config = dict(
    norm='layernorm',
    qk_norm=False,
    attn_scale=0.125,
    init='normal',
    optimizer='cautious_adamw',
    lr_mult_up=0.73,
    beta1=0.9,
    schedule='wsd',
    decay_shape='pow',
    batch_tokens=[32768, 65536, 131072, 262144],
)
MLP neurons of a small language model. Each row is named by its layer, matrix (up: input weights) and neuron, and shows model dimensions 304-367. Each number is 128 + 32 x the weight over its row's rms, rounded and kept within 0 to 255.
Before each neuron's rows, "fires on" lists the tokens most often at its 100 highest values on Wikipedia text that the model never trained on; "fires in" lists the words (lower case) most often at its 100 highest values on Wikipedia text that the model never trained on.

fires on: " show", " stand", "pen", " within", " marri", "ollow"
fires in: "within", "show", "following", "standard", "married", "people"
L2.up78 [125 144 174 143 114 118 151  77 151 132 174 110 140  95 112 177 184 119  97 144 117 134 133  73 130  84 142 140 105 109  93 158 159 134  79 133 130 133 103 146 156 176  93  91 130 141 143 178 139 103 135 159 154 112 126 121 110 121  96  95 144 148 117 105]

fires on: "rid", "merican", " long", " family", " more"
fires in: "american", "family", "long", "more", "bridge"
L2.up1441 [135 141 153 137  94 110 199 167 163 161 143 186 112  88 158  92 104 120 116 151 213 132  99 217 155  82  87 194 136 149 169 134 142  91 179  98 133 110 165  98 166 127  92  96 118 102 177  97 135 173  80 150 145 113 173 194 117 147 156 117 126 122 122 157]

fires on: " most", "ett", "ision", "adem", " Rec", " million"
fires in: "most", "recording", "million", "mostly", "decision", "academy"
L2.up319 [ 72 137 162 107 130 159 121 104 120 139  68 102 152 141 161 159 111 131 128 134 115 147 135 179 103 123 132 148 148 141  83 137 112  97 139 139 153 123 123 127 160 116 100 144 142 134  62 144 128 153 179 130 116 129 251 141 113  91 152 138 178 143 123  88]

fires on: " which", "ink", " began", "omen", " Tr"
fires in: "which", "began", "women", "team", "linked", "recording"
L2.up152 [114 119 138 147 155 103 137 170  99 146 109 124 133 130 131 185  99 121 124 247 114 124 104 138 125 161  80 119 120 156 123 114 134 136  87 142 147 174 193 119 135  95 183 125 134 173 116 125 137 181 128  38 167 119 203 133 109 192 226 139 139 134 158 189]

fires on: " y", " there", "lev", " th", "ere", "ime"
fires in: "there", "young", "yet", "yards", "boulevard"
L2.up1092 [128 132 145 164 158 121 186 149  90 140 139 120 141 115 155 115 135 145 150  96 101 129 103 137  70 126 149 110 116 139  88 119 103 177 105 143 130 131 148 121  65 123 136 133  89 117 106 148 124 158  60 182  94  88 155 174 104 123 175 124 177 125 134 120]

fires on: " World", "ased", "fl", " com", "levision"
fires in: "world", "television", "based", "conflict", "released"
L2.up525 [119 144 139 151 171 156  90 100 162 148 168 185 123 110 120 139 156  65  72 102  85 109 130 118 125  97 142 150 150 116 165 171 135 140 156 120 152  59  69 109 151  47 128 108  95 142 124  88 110 160 141 171 146 150 126 121  92  86 118 147 123 173 153 119]

fires on: " th", " life", " top", "up", "ings", "ward"
fires in: "life", "top", "those", "up", "though", "springs"
L2.up1321 [106 104 155 132 159  78 106 105 168 129  90 127 119 137 148 110  83 130 138 145  92 135 137 127 172  56 181 106 138 139 130 149 121 163  98 156 163 116 185 146  75 102 133 111  59 110  93 134 131 180 124 185 165 111 144 137 142 151 141 150 153 134 161 112]

fires on: " University", "ected", " end", " Green", "eat"
fires in: "university", "also", "connected", "green", "end"
L2.up303 [ 96  87 104  57 168 113  66 107 106 129 133 146  83 153 140 140 100  68 118 123 132  67 125 176 138 108 150 137 126 111  77 118 135  79  97  99 150 121 165 112 137 109  87 149 112 113 123 172 122  95 137 128 133  89 118 174 140 134 111 137  77 155 171 146]

fires on: "ced", " South", " place", "reen"
fires in: "south", "place", "preceded", "see"
L2.up1218 [ 91 141 141 129 142 105 142  95 178 112 160 102 125 118 154  79 131 112 156 121 100 112  95  20 107 128 112 145 128 154 220 146 158 200 157 109 150 122 162 120 108  45 110 111 167 118 121 161 121 150 135 155 146 164 168  95 138 122 212 180 152 113 251 140]

fires on: "ents", " Sing", " including", "cy", " population", " like"
fires in: "including", "population", "like", "singapore", "events", "singh"
L2.up1349 [171 107 144 140 110 152 109  98 138 118 152  84 150 147 134 159 190 116 115 105 116 157 151  90 119 146 115 137 145 141 167 152 222 125  92 120 144 113 107 128  82 117 129 122 117 127 132 141 135 141 141 144 117 167 142 145 120  96 159 194 136 150  82 107]

fires on: " this", " York", " these", "act", " Res", "pt"
fires in: "this", "york", "these", "california"
L2.up908 [101 118 173 146 118 143 161 194 168 110 128  93 132 149 141 143 178 116  92 156 127  98  91 130  99 154 115 135 145 159 137 114 120 163 138  27 134   0 177 121  98  73 149 137 147 113  95 164 120 168 172 169 165 138 158 117 130 123 179 101 188 136 198  86]